From a checkpoint of a small transformer trained on Wikipedia: vocabulary 34077, untied embeddings.
MLP neurons of a small language model. Each row is named by its layer, matrix (gate and up: input weights; down: output weights) and neuron, and shows model dimensions 0-127. Each number is 128 + 24 x the weight over its row's rms, rounded and kept within 0 to 255. Numbers have three digits each. A neuron's up and down rows have the sign that makes its largest values positive.
A block is one neuron, or neurons of one layer that tend to fire together. After each block is what it responds to, as a language model described it from the Wikipedia text at the highest values.

L7.gate53:120142127134142131109137143130115129127114157102131130164097107170097118140120120153158137080137134137111165144132126109177172135133145152142110124120085149096127149141120116116134154119120140143088139132166155110140112129155142130163153107115108137120113126121133214167144155120094135116109125157120104146103113107137122121150125113115107137095114162043090159153153121147107133128115
L7.up53:140140158150111115119102102159115158130171139100109117106131175160115133109140105114196135108101132133119127123119114152160124148134137136118099147158087134116112109132165107137166097128110148148130148130160085100113128099144146135150146154101082151146125131179139103127124127110119127103125123132124115155115140116167151170121131133116083148113145122105132122111103049144122131130111
L7.down53:101145096132154163148123139160146105103124099137149090158120099148161133140135133123119119127091132102176150127157136114123147127059175113212080178160098128126125113115142123137117140108120120153148152123133126124141098138109143187146160127120153119103160156092115124121119105119111125131122161167144114131116113156094098121115136124118116161140130151180121144130142153129124118165121
L7.gate1515:162147149129108136082123134140103184075145125149161101132126104129139162105109136130106139115131083101104116153072106082091128125114140127109092119131133151107081144094155132124128131142155146110117149110123117121142106104092138100154166153129168107120138130158153074126113111081118132129113170116080150122169140105074146126115127153109181168144123100126112116127104102132130109154142
L7.up1515:097145096095149145107161111118096069114114133168148120099142122114138134136111135139157128156159160135147106172118123100153118136111159152155147164083157111104125110132129194158109135115101124119147123090164102134122101111134153132052118124115094124156106124176160134149144160146112108130156162089143122135165142127142101113135156100085147100115100116072094126107127125163104148097128
L7.down1515:168083137119122149122160082100172126139163138119150113123142151132130135122108127128111120128125158071152111145111154135173121139139119115138166120155171109109143140121148147121134128153125159130128150129169143127079108110111136093116127152192134199134103144153128123128164140146139126141138135137113141097119120098103089151107151125131108112094148094167123093141142084090154087137127
L7.gate1666:122157095115128117132163131107119127131127102085128135136155124113130093154127160134127093129124133106139126100159144114128127147081102114100137133151142154141126133134131125101183135130099145111107113144101153122158155166127127148149108102125133128149118104136162109139129149120149146118142137124112153138078111137135139133113104116094116152126110166092124138125168123168110132079164
L7.up1666:154124118135104101179145140115167130161149093127105070132142165148133145133121091119116162127124121126126112141125132123151108109122133070113107141170136145149144093138078121110130129114114140127099083105138092129102083113120140088123153147126104110120157144121119143149124175145118141107140179104110164149165125134110197083153144099175163137117152149071100155114153082144091142118134
L7.down1666:140157137124144162105095110113101138148112123108139116141097138125123158153089108144088115162114130171110108108128074114126110192116118148119116161120128151142108094136120088144150161141051111144144148107112148144072139123120124137121125164162113146128147106110117143143119074154127116160119117105164144099116143134091049136130158149126144100144055132156078113110138173122111170097126
L7.gate1741:155129152158130149099130120120122076159095116117135132118117163142116135153138128076108150130113133097131108143173121146094120192128144128174131152121182068087167151143123150114156141124101139122102160139090135135163068135118120125155144148131137110166116092128142106129091109101148144158152141169125124096151175101113148149140082121112133083092135101118159122136115112121188161117104
L7.up1741:112157116138099116132124120179125137100145131141121154116137116140129141108155115137099135166129108088165129126127094142091099156157124122158098141131086108153123131156126150101123125108152168160170120117133148086122135129159114092160154094165109134153134139114131119139152141108110113102092170159146112125136123122124093114136126104116118152157101120177149134082121120116134140077135
L7.down1741:148139114117150110147158110149093162101186101131114099109154138106115115128120111098112067140091139111113126138133139141097116104129100166119115119101155103119095126176177112144138122102120096109143158125129134177163113105147165134120122145121105118134143134128156121113106137143154172143111142138125124115092130130135102147087141135123093135165152110153116065121130111082150128121112
Responds to: Possessive after career verbs. Possessives and determiners right after verbs like began, completed, ended, finished in biographies (began his career, finished her degree), plus scattered table fragments.

L2.gate75:099126127135130116168118112133182159130131134144089135150119113120144134084158125133131057080139083154112118141085132137116128118092112122112146176120177106125118136120098146165150164115134100137166104112141152105103101170109151139122091126148124121169088154113120106121132132143108144133108154135094136162154117126099124119122141134118030122139158104107124117145108138145146148166120
L2.up75:113111078141140121123165140136120128127161120141120157134093123075110102165085147085175139166093096112153161118165121189155107123141075149106127159147150126129115108101095101100108131118116164128136134188099122107122143156131133135134162153130100107109137101172102119125109149161127169145091115182108171099119156118128140136124119090121188129115145119113081108136150104166106093139098
L2.down75:134142112124126129124163146134084115108144137120146149098132155142084115150111110114150157166079144128136137116173157142172101135169109139124106135148133134147097086134150067102106124158110143162091129158111113122122127108127089139163177116122109132129171126164107126140134138122118128093131100132123169143120143126147136128121122133156206137129135128093135127123128103155110102127133
L2.gate479:134095118094149123136154183092130081112134119077104070150106163153119127153147140123102114142125147164105126123179123127085128156156107099145182103138117170124140114170151108119119141126178105136123101116142104075098114128162115154141109172127138153121119166122117117132116113178149101122096105126128126114138127124107149116164120169122119073140180136150153152115124125102162082109082
L2.up479:132138119129117135134133137168080148089113145105111156150152094082138168087126139098142094126107092138164126119133089141157117138098113165123103160133107161120105152065128139148145128146145111138132122085096140160124126094122123162143171160097115122178099113118108163097108115134130098173094130160083096121144115175144140127133102128088124177141099113153125101116116159112135120142112
L2.down479:098139146126090114163131134125116120115108169098123111138152096090152109114107134121093104095073091117141142106120108112141128156122102148091136160140139105140108116111138140152114133136125119134116123130109122162111161125128126155119136149121147115147121105124096141170104156167129113137081136140100118121120118144164168109144123123098135133126158095131122118084157138121104118165080
L2.gate975:147074155156150155092141140107143091135108147109109135133129109104123097101160118127092108105123152132136110155124126090177151124108122098076099149123149156143142096078157108133147141123152088100106163164091148116145186145124147101105115125132126118142126102068117117118108123143142144169102104155137168132141120151069183120139149114101163098134179103107107133119130129126111185149107
L2.up975:090120119167121149105160118120138114092158149138105127133129134124130104138147127121143125116147102188132135084094148126166118099117133075103202150107148143143122153141141095117128148135152117123080155129129159139155088128159122131143150135116110130137151168115103103135121084128117167126139145136148143119123073141104128107140135110103156152132111128126096081141120115140098172125136
L2.down975:118121124120106132117116088138151131122127151132121095151098147143102127110161114149156122138136144131147125140112164087151165118127094158084139176122125107136109095096123148109132149159119178133123146148112161083132128138143109146118171127129123140118118160141121136128136112182111138109119113148109144104092136144110144115129152107125120096147100117069148130164173133124105135128135
L2.gate1404:146123139124113131103134117160144141115124137152140107112156155116122135127100110102163074131182122137155174090142133143105118102138189200079144145158136152120156100124132159121142115134122152151094112137126101128117138154166132117128143135141112146109130135098134125090127142172104136126113126123101150109122111094147132113101103125104124115139141111121099103157101091116113163155119
L2.up1404:153146126133151166157121149125154101133136090137114149122117113125110116126082102152140135102170142120115131107124075086170147142153065110129075114106149130092069123097114115151143143145117149105127140107123149140098107101135143161113174107151117159173119132135180164113110125130153119126092131175103117176160100157154114136165144129109094159140133129102164110119137159162141085152114
L2.down1404:156154124120143160179074136130141115159146151146146142140086114135121122176154127165161117109128136083116120109131083098133123125135114120102141133111181135116090127101127118172153135170129131135137126142114145099132115093114145171150167090181112129151140109103133150152143128150127103082057128190091068148133119130101092134128129124141103181118096117146117094158108169138120139163090
Responds to: Month names in dates. Month names inside dates, mostly after "In" or "On"/a day number, as in "In May 2009", "On 3 January 1789", "born on February 23".

L3.gate1300:167118098102162147122179152169115124145089070116153084097146150095153158118133087159117096121085089124148132093164138107147106135169111106147112110106132091094160116097114145144145141109150155110109138115139171131105164111156083101125087120154102113141118117168124117110092147099155117114170139119105135125124100119099115150126126160102163093121154112124137138147166129126108147140112
L3.up1300:115137115110167185106100125104127149137132146104136106129178159121088152127093152182095163126135131128131168158112114116156119089126134114123127136124129119109161172095140162152172133069149153145127087125136146158156151161121120131107134128127108082106143110149116113130108134154133149083137141128133097159147111064105147152095122131115137194171135079130099159147138141122139134082162
L3.down1300:101124164106143123116113104099098157110132113083095145156130125110115114154084131101113157159085135122127144117122131121137124112091127121120125169138150124089113167124145119126169135140129122144082100147135128138149099118109151104133148124146130079129158149094122135129132181130162117111105103186142129118153166145146149159091163156151095125120101126131156126138126126086105136115151
Responds to: Anaphoric determiners after prepositions. Demonstratives and similar determiners, usually right after a preposition, that point back to something already mentioned, as in "At that time", "following that season", "of this".

L7.gate59:188131118078121126110110145130130151130083141111121075104130124122144135114184159104116153134092127154155130132163164091180159128109071124163130160117129132075102147128138134128143131147102120122127156159123097141094115133149106107116169123099122143171107148144144090107105112124094130105156170125132062085086134101142138137142120162131119121113108043141134125118120102159128120099137
L7.up59:127167111157131134184160152063160129070088113128124099122088104117129092092098121125173119140130095149163127100132094118128144110127123118104091175156130071121122132133133111084177153139118156129145152103133099125128099101082177120127195142144105116152156164080137115132158159107131173116133098136129120115136114113138126155076124118138145144109136126101103118109108159134128163110104
L7.down59:119175160131145087181093144131112143153129157129125126136147129124110148127103153117140088119148157117155154124114102099162116112112115125123145112116095151080156187127159131126127115141114172152133121092169163054148119158091129142132122104124121124117141180171124141101121105131098116136111134132108120137144164155132142117145161148128133162128148184150163146122120125113108126114136
L7.gate221:077122151122131138081112124126151133138169158080133104137167130140113147182150155136122083124142090134118088102096077164113145162151139135137108121114141113146138099131101139092171125123154158118113131102137129101166132154104115129138147130083111108127119157111126101106116113102150123125143178136153112086189126103180151151149100112103146086138152106133137132118126108120118149165111
L7.up221:154172125184161159173166123168144108134152132124142119169142106130124102087104116128132116100115157163137115131140165156112102153121086112123108151133106089182136092108124132127130088126183163143136121136131123132141109127179107076101147140124111075171115131135152112133130108096142184116134108097154133107141134139125116089149145094110169128068148104103157102085099142161138122110124
L7.down221:128172131082065140121125168133142130179141090114141161076102168118161122106148141147140134157140140124139150142141117109135122123137148114104126125099109102151110108202111131158122142185141148133134161137172165104123155137117127152134097119152109143108105137073101143147094137156112077114170129139129102137111107102160138142125108111150130156147156143165100103134138096124130115104115
L7.gate412:134092100130148120079147069087109121129136120108121121114142084154128152153157159122119155108111054134107134165137116134127104123125095153121086087134138120177128116116132180160118120092172156135071119147158067170112107165206131114164134115133097128202133149123122146056143116139100150125114163113164185129114131164144136110124129119146127114126117110112088134136127159136107107144107
L7.up412:120129107165119114123121091143107156110090144124142131127148140133123122144092092141094122104162109108159140187142130140098082128082144083093133085168114133147093142151120195151124135143156131130088114085103151105117106113185159107098125118085157107165177149126168137071082113122144096140093156165163124141148120138131124145143116176110122126139147092130103146129133140125105111129096
L7.down412:120152160146086102144125168133103140141110097129079110173121164139119179110098121114104102164148103094157133149163130157145150130179131121139106098118141129100129108116129136111145122141159132139162152161121147138176121097126150111118127152118117142100119141140161137145149122135149113088127129165152151101117108134118106125102123099152147123127125121138119108114147087146143119125153
L7.gate475:086103148148135059090083101123162143117141146084118117148089102158171158154115158116171136137169105162129092114133136170159165173123118125091139117121173155169112094092116116157105155106115172111149137167149104129088105119116133123142152138141098146146136136138141133122112101164102125103135153125078123169147123125095115101129167133145116117106119153110083156140095092109164150116129
L7.up475:140143113084167160152163107108155136170132097137123119128108119134102141116127095117130116112153183156122136138136115137137115118147125144101121157174164135149123099083113116139066170132124139129121143133119150117121146133082107140110203120147095092117118108133114112132092114138073150148120091126132125116159136151119091155154116116124122125155102111163141145138117156113132123147107
L7.down475:126113088141144155125143152131116083110124131120117092116078129128107117157116145088194131114128092161118160103158115138169108118132083099154117133160169125100099158088108141123143130151117139163098160094143131106149095103156077160188135160149111134138107092160108098109137122125112110121123127125105127131111170115102174130133153123105099131125127084141146124108133139158122153181115
Responds to: Month names in dates. Month names opening full dates after "on", "born", or "was", e.g., on November 21, 1985; weakly, words before fixed complements (at number, signed into).

L2.gate183:121144126148093150164143105120134147115166118066114167120136145149144104110103117148135118135050092148118163142096124123102147114126104078112163149101169136155138122079084153125103154086181132134166161090158123096090141111155152154158107132118096119094148120109161106118120123142140192127108082092097148135151129084138106123128096097097077128138109120110114142156129081102129126131126
L2.up183:134136139118177123162161094135127099155146137118104108119139108126149128098116104113115148122105140121149094146190091138118137125116166105134123150159159120157130125104079151108118148130140150133112178110177122143110149120126138131102106141160140147113109118111113144166124167147145182123104120081125145077161118125122099116138120081130094085135111152120095131145129123127118134114180
L2.down183:168129103132139166114120060139137140148147127112103118126119102142151080110077119147121115116106127135141088125159095115108133155155162080110129169159125116142117129110070143093088133123146150155108146106172098127118162111160134154109121148138114115116113089148101131164112140164117177130133093135130134096129092145075115127148157096096084109139119157123095128144115088112157127124164
L2.gate742:090143141128080164148087130104149120127110138095122086124123162110086108106108100120107155160134101102137107151100131132116118123116195113132146168119130163140120142117135129139151103146123135133149115129128121148123094165118149120103147117147130131106173108140157071156141136104092148109096121106100138106106119083135100135149137107095085153084113095149124118146183137136143112128148
L2.up742:088160155148116100169096190087130134134111159129098086172129110150173163125104114105145116156116114147143068136132133116108119133131180145128133125118057130149112118145155122123143081125140123120109084094155114140111132132121143093114175125147088124123126139134123117124172136124088122093059124089126147115126117124123147140100112171087109142128111088158099127132142098149165125143122
L2.down742:163118097132176126091170142140097135114142127144155139116112110101163096131141130130136145115147148141126163110106136151116106125133113083154117121132155140071093103097137117113103165151105100086090150125116118120114153138136120143131137172130105123114097096115133127140149148108112102161129112119114089078126165136069162100142131149109150089102162153148119094164131132174078159092147
L2.gate1481:074116120129135127139123117152139210166140106161093142131127112127098121110093118138114133130141135124152114095112153122076118127095132164137132135127151141134129138084126092143131146096164113106138128119120177104158127157140101079135126087101147157142123174085080112159164109152081116150154118133137133133112130124138150166143127095129156069120103135123130118152147109143146128111168
L2.up1481:093151176138140128175125164179105124123122127093096156135126154098136118132155131154137148127092142153141086121102155122105137144127148106092128103117152124161095163145107127131151135133176141139087140105146135130112143063146115126142159123131097141150145135133135170140101158164114131117146132131134146150141116149135136093132143131149126149101108144137115138145083137132147132104164
L2.down1481:131165176139131154170139128168115104124130112088109146135114143097152142127140140163156127137104123167123100145092135101125105155127147106075115121153161136126104139142132152108100130125153118108093109076137116128126136102172135102145139121141097117163140115132102150124126152148102153114130121127138135124132113162056133102106141121136129144119123111162123169140106125148131131127151
L2.gate1829:147104171151159187107130122171138100134139141134104085120116112131106146143118118186147128085110127128104118137186119101107127114118100126156109143113113101123133166140116129137103121123131131134126114138147189114114147178140106168114095139119175116080099140147113130112122114113142069155164095110134127129156107114103151122119154163134111150116095151123130121136138130124122154125115
L2.up1829:108109184041140149126131118135136144146128126130110159122138154135188118127128131129103154115136079095131128152107067081159131158138144159121131128108122120126123173090095118164119153107125103121134126153111140113130183127187130130117159150141136106072097078103111117145129073114141144126106135149143150172109093115128145147128156088132158131123103112125100150142161143134123136120158
L2.down1829:120139132104155130114087154156114161105079110124158158128126142134151083077167144109160122129119136138135071115110117126149109108120113117107075146132115132115103102126086131126129149105159123123081084140088159106134127148146177053189131143144131121159092092099143137118138138103142126124080133110113078138100137146102137080118125088126116096159132104150138109146149105100094165127141
Responds to: Possessive determiners after prepositions. Possessive words such as his, her, their, its and 's right after a preposition, e.g. "in her bedroom", "the band's", "later in his career".

L3.gate1374:127116150124140144102133117091114140123146156096119075133097110149163099101126150116142123114138119146147150108124139160129155147097182134129130096136158166093148137093077125136101156161149154110130065136119124108149107143158072096151104103124111161150118161149133127128125133124099135157136196126082119102115110135114180073132144137129116139146136122154118122120132153113131136107128
L3.up1374:154128150103168125147125129127127126118117075151137095160131116115124109112097119110116095140091139114130142113080088138133161134178092142123116134144149128102127136079150137141108143138123125141130119117137131084110185158123100160155132111147120117103107118139132152144112162168116109088141181134121111116088101131131140113122101150127149105112149160181129121110127092143113156108144
L3.down1374:162092125106131144152106113111107081134150130144120101145130136168146125109123139150110125107095107145133134112088117167150148102130118173146136119203151128112109127098133090118162156133148149137118090134137100088138126108143106132147115131100105133168107080182099110154151141146140174107111141141134097140120100119065118115165158114104141158118151111183138142118136137132115154139145
Responds to: Month names in dates. Month-name tokens inside full dates, e.g. "On May 14", "born April 8", "18 April 1960"; weaker on "The" starting titles and "but".

L3.gate1033:140151156124121140116162094114109160105131158125130142136104149170138146138146114109151116149161079151143143140124096143104126089143108103140142126170122081128130116193156123183147116141166115148101125171172126121124155137082141136104126109092140150119155163094130119143126099159171170102084143133102141124109118111138138120087098156161095126143115165092130129148139065148094109169177
L3.up1033:105162128145113117124136119129111153130116077126135162156103131142153138145125105113128088172130142180146126087128166159146142071128141100143124136113173139140145145131099127171114089122138131155139119179110123098107102150074137139122098139150112143110115096143126184130127103131133138126067132112082094134159134130122116113085113105188156131114202147146119154167133151185132138099131
L3.down1033:122158151128094146113137096115117140123119122132161141148136147119124150169145112117145135141145104129109107111150166177114106105115133143156107152156131108129122088116115161200150173118166137124117101148138102118113121148128174134097075114104110166129124165121123135110157107127136115071063118181136091157128123132085139138069174133150164103115151136172108106146119107157119131118146
Responds to: Pronouns as clause subjects. Pronouns that open a clause, often after a period, quote mark or conjunction, such as It, I, We, they, and usually precede is or was.

L2.gate79:139145142094131104144136090133117111112117124117087163130113165133085118132123125158096108151130104144100138139123141160137129151143166087140100114107110148096111141128133113133129042130128053110115128153151135122114162120120108145123129109144132125075117139153129159127106083130153190140119160094140113129126143151114153138102108090148112133146136122153122108093131114155126164147161
L2.up79:122148091091069120105174088162149138078173155184095069156127159113148141151141110145095103129138109141139136117120137108166126113173149160128093120102133117130128139111108156168138123114108115138092121145155119115150142136095129161107176128155136137138160168116098122127151127092136168107087142115179152130152145135100139119130114158173125111148123143110124148153108129123136140152165
L2.down79:094121117138128137103150090188116135097180123158146088184101155112144176145123127118111141108129096152135123088136122109112151111135123159131103127148127144130116132131099160122122129091115146125125131127126116096151105129081124179112159101108130155152124137101105124138148155134100097130061129148177093158139137101127142130109153152160172087138128104234161134146090071109119118142121
L2.gate587:114107092102139103149185094147155109065117104130081118143128132138131126111114129170148086124132121087118137104136146097137112096127159135147141126078110172143124120130157098158151098197160124093150084120136124089115157141144125115150150113147081124173136115135100101121108099123167147083108135066147146134171127142123111099125110126092070145105159140142095160145134118136095147144122
L2.up587:143130128126117156116108114112116105138146182108112097140148117127164122119129130116140150159130118153126112108140151132129136124186151093158133098103114118090152149154153144144138131160138105129174092108153152098170130106137160159161134114136149155133140109106118112078084162183136133121137135094144150131146150140146090152106106145148135165133143170109162156130108171121093121074141
L2.down587:114096165109097133134120095118105109162142169101121134137105088119117157112139127135114124096132136134145117093125137139140172080172107071144113125079099146128131130185136121141142158158139130147141117111156159126114124141090161131137117114098145118151153123125130119116076096112096135092133099106124112105131119103108118146161123126146139153137129115144170110105083168121181114110158
L2.gate806:166149124094140081124185096124121117142136104138149148148118096104131112151147103141126130142103121157121126100149121123161116114120154146118139140191086144158075115137130116093138081139135105107133163156118118125150095129089171146149137120152142119146113118113142141160092095121123141103049158155141149101097147175119122092120138135135107142143084126132106114108114142152097088133126
L2.up806:125140121189123139105134117094114074146141131141100069101167168171109123151117107116144115097123134119145166147112147093149155116115171118146119162118102126113138109125101115155133102101116098141111128152135122133097174082119136137088185134163125147161154096148079077128112148106125134136111130143156136127168130127122087119134090125135135163151133108115137129114115120139160150153174
L2.down806:182133155130150095146186070131130145144124126142156150157095096115143103164191140134091114130090148148096138127130134128129149124124111147105121090152113136185108125135171195078109160111133102132103139149151111126136165152153159115142152133131110167164121121123095149119116105100121140111075168105110143115092150125079115125097124120147139130147100106185128101103100114109143124137154
L2.gate1207:150126146124103132144129130117144129138124148137084125156123138125132124102096109172133108115130133144080136146117114103117111082142158128152135091172133085147104107156138121113141130119107131150104100192163100129124130109103118151108123141141128140132130118126115157139095099116107215146085122083108120121193147140165159109109116112143124185155105159125136086142094102130106089142142
L2.up1207:091165171130122146110119112124145099135126144147110120110128129130119118135134165090121158119106152065119146084144097137093116118132124124156114083163157124173122163100086089158169095127110184106133117130126123129117131156128125082144139131132157183093110131147094114134190132127138108129152130112106123145094136111156133136105078110126126136098121139148098117081126146087126093111126
L2.down1207:145126142123093133132164081180155133081157131136086181153129094107148134120149159095137163109149110170109077173132206116168144125107125121108125157114155129166101126157140102109061149118129110135135151124138126132142112090087064129066097144093134133118094116156139107137108122121133163146130069159119158181129141141107127151179140148143128114141144132082100098135131084143147139131147
Responds to: Start of quoted or bracketed text. First word or word piece right after an opening quote or parenthesis (e.g., "re"asonably, "im"paired, "an"), plus name-initial pieces (de, Muir) and clause-opening pronouns (they, He).

L7.gate1382:148152143047107073145129113135141111117151129136125105171104127149118134081102126126129164129148106120140124108095134093150125116103145114120158114116159136104140149157138105089144071125115116145148170115138163111140134117133113106097069170163131148123085161173154094131152150133141134143148089117122131116109140153135177122133120143125123161157132097089127126148177142149124094110126
L7.up1382:124098155104140122135119127099134100137135107131136183108138136139114082084096107096196121180129117128151144150131115095113096113160133139130125111125115128159142136151081094126123129164135126157132051135129099119115113103160117133172138122134116087109149146124149133068125140126109115174106119164132138120126087135118119148118103076129138115124152150088163177101162145104131160115131
L7.down1382:107062153164129149133142107121151122133142158134113138120098129145164166146128103163093149125103121155109071123155127142099093130127135139127128155114142121141156107098117140086096127117151112125116131135127099072143092154150128120099133157095156145141153144083115088165141144150163132122162079120084144105119169121134141099150157140135098076143128114077127120141126119139114135118149
L7.gate1414:139137122128128115151132148134158111116142111104142146140137099128133167140076087144066164161157110139143113133119153171156176105136112087115153105169075135085109111114096124098141114178138137162147094104105132101124140152150140121089085146106089094149119127136142083126128116146151141120048113087128121114108127081122117120117128130113106063186163125081132123095137108139137112119100
L7.up1414:122103124108139131088143097083175116138133166125102184135131169104142149146150100128124143119120111117117133114141101165142124176081141042062152135100099106145120086095089108119142137136162156098095112132117095157133107156128100143099144155128128125140148135126130083157129176110130118136144131137111134128131136119127114153122147135125086122171156149160114095138140131140104125158139
L7.down1414:146136176109123101120122122129185137167128112134128140148154150096115116132117139077147135131147120128103127123166109121138107144136142114158115132127141091184126137134079157082140127128104147140103132163168142086130136117130124115134128148149130149097135110113142106103116174097082125090122123132074166171127141128141094136126137136132128139105141139171089134121153072132136175153138
L7.gate1986:143109081148136149101133114118128146154142083110125147126125094131147139111083146125096119158135109121141111146108112104106156159131148133143114115141086153157154132167144143134150094127090131127129139142139154119138122125117100092139134099170143122142112109136098115116136153169105124157135125122127115135142100170085099090113098130131150098159121131118126117086120104160138115110133
L7.up1986:132168119108136082087141112143119120111152131138113110119140134152105098109132123125125171158144133100152156117144105146156142122152109108097164138108125125126148088111124097117111099161154123113122134109141121130132133164145152141075114124155076141151110145125079110132179109154068131140114163113138139128133100143172118088133132125148155111110139154113115115176091083097136149091150
L7.down1986:065137100150120178146141132131156110123108100142135149126156133069115119121099100090115140154155137161126110125110116150135143137156141152190129166097116141138128093143119099148154158169110116139134169129187110126139145165106093125153129083111181165138122093102108131119131121123121101139127142127112126119148077150117109107086094134138181137147085142115129074149108066090156104139162
L7.gate2008:134149095104144134086138106137169137126150104120132121140053111086114127121128103137158140151156152177179147084100184175140091100083130080088139133147094132137140116117129129091123132150108147181132116115118152070118094119070123130113101172103162147147126152099120130156120142106131086126123124146104094125117134084153094131156169112099145127072110164151081109133117156159100138152145
L7.up2008:117114090130117132077160157086101147090109157156144077160129144155127139124139094142103128148114119135144080131134110137114119161099165068146133115122138119162103114128162132137155168138156072141115131123134115139151152125105127148160139153102123118127130133128109160167145157142131101148150147125146182101130097134135111149149149084142178122126125139112086132170131126126119129125149
L7.down2008:169119130143157115150126134177121125112182166131122121112148150123138143095134148101082140085106124134136161127125187083137172152163106200103150168115121134123111140132106109122146133096100130153095152129103147165135087153140110137158138094176078125124117112131156115096130134110148153137141107155195116133149115123158141105142092151106118136131114127135132181103117132139108146083118
Responds to: Words inside titles. Words or word-starts in the middle of song, film, book or motto titles, such as We've Got, Must Be, Eat Cake; also pronouns in quoted speech.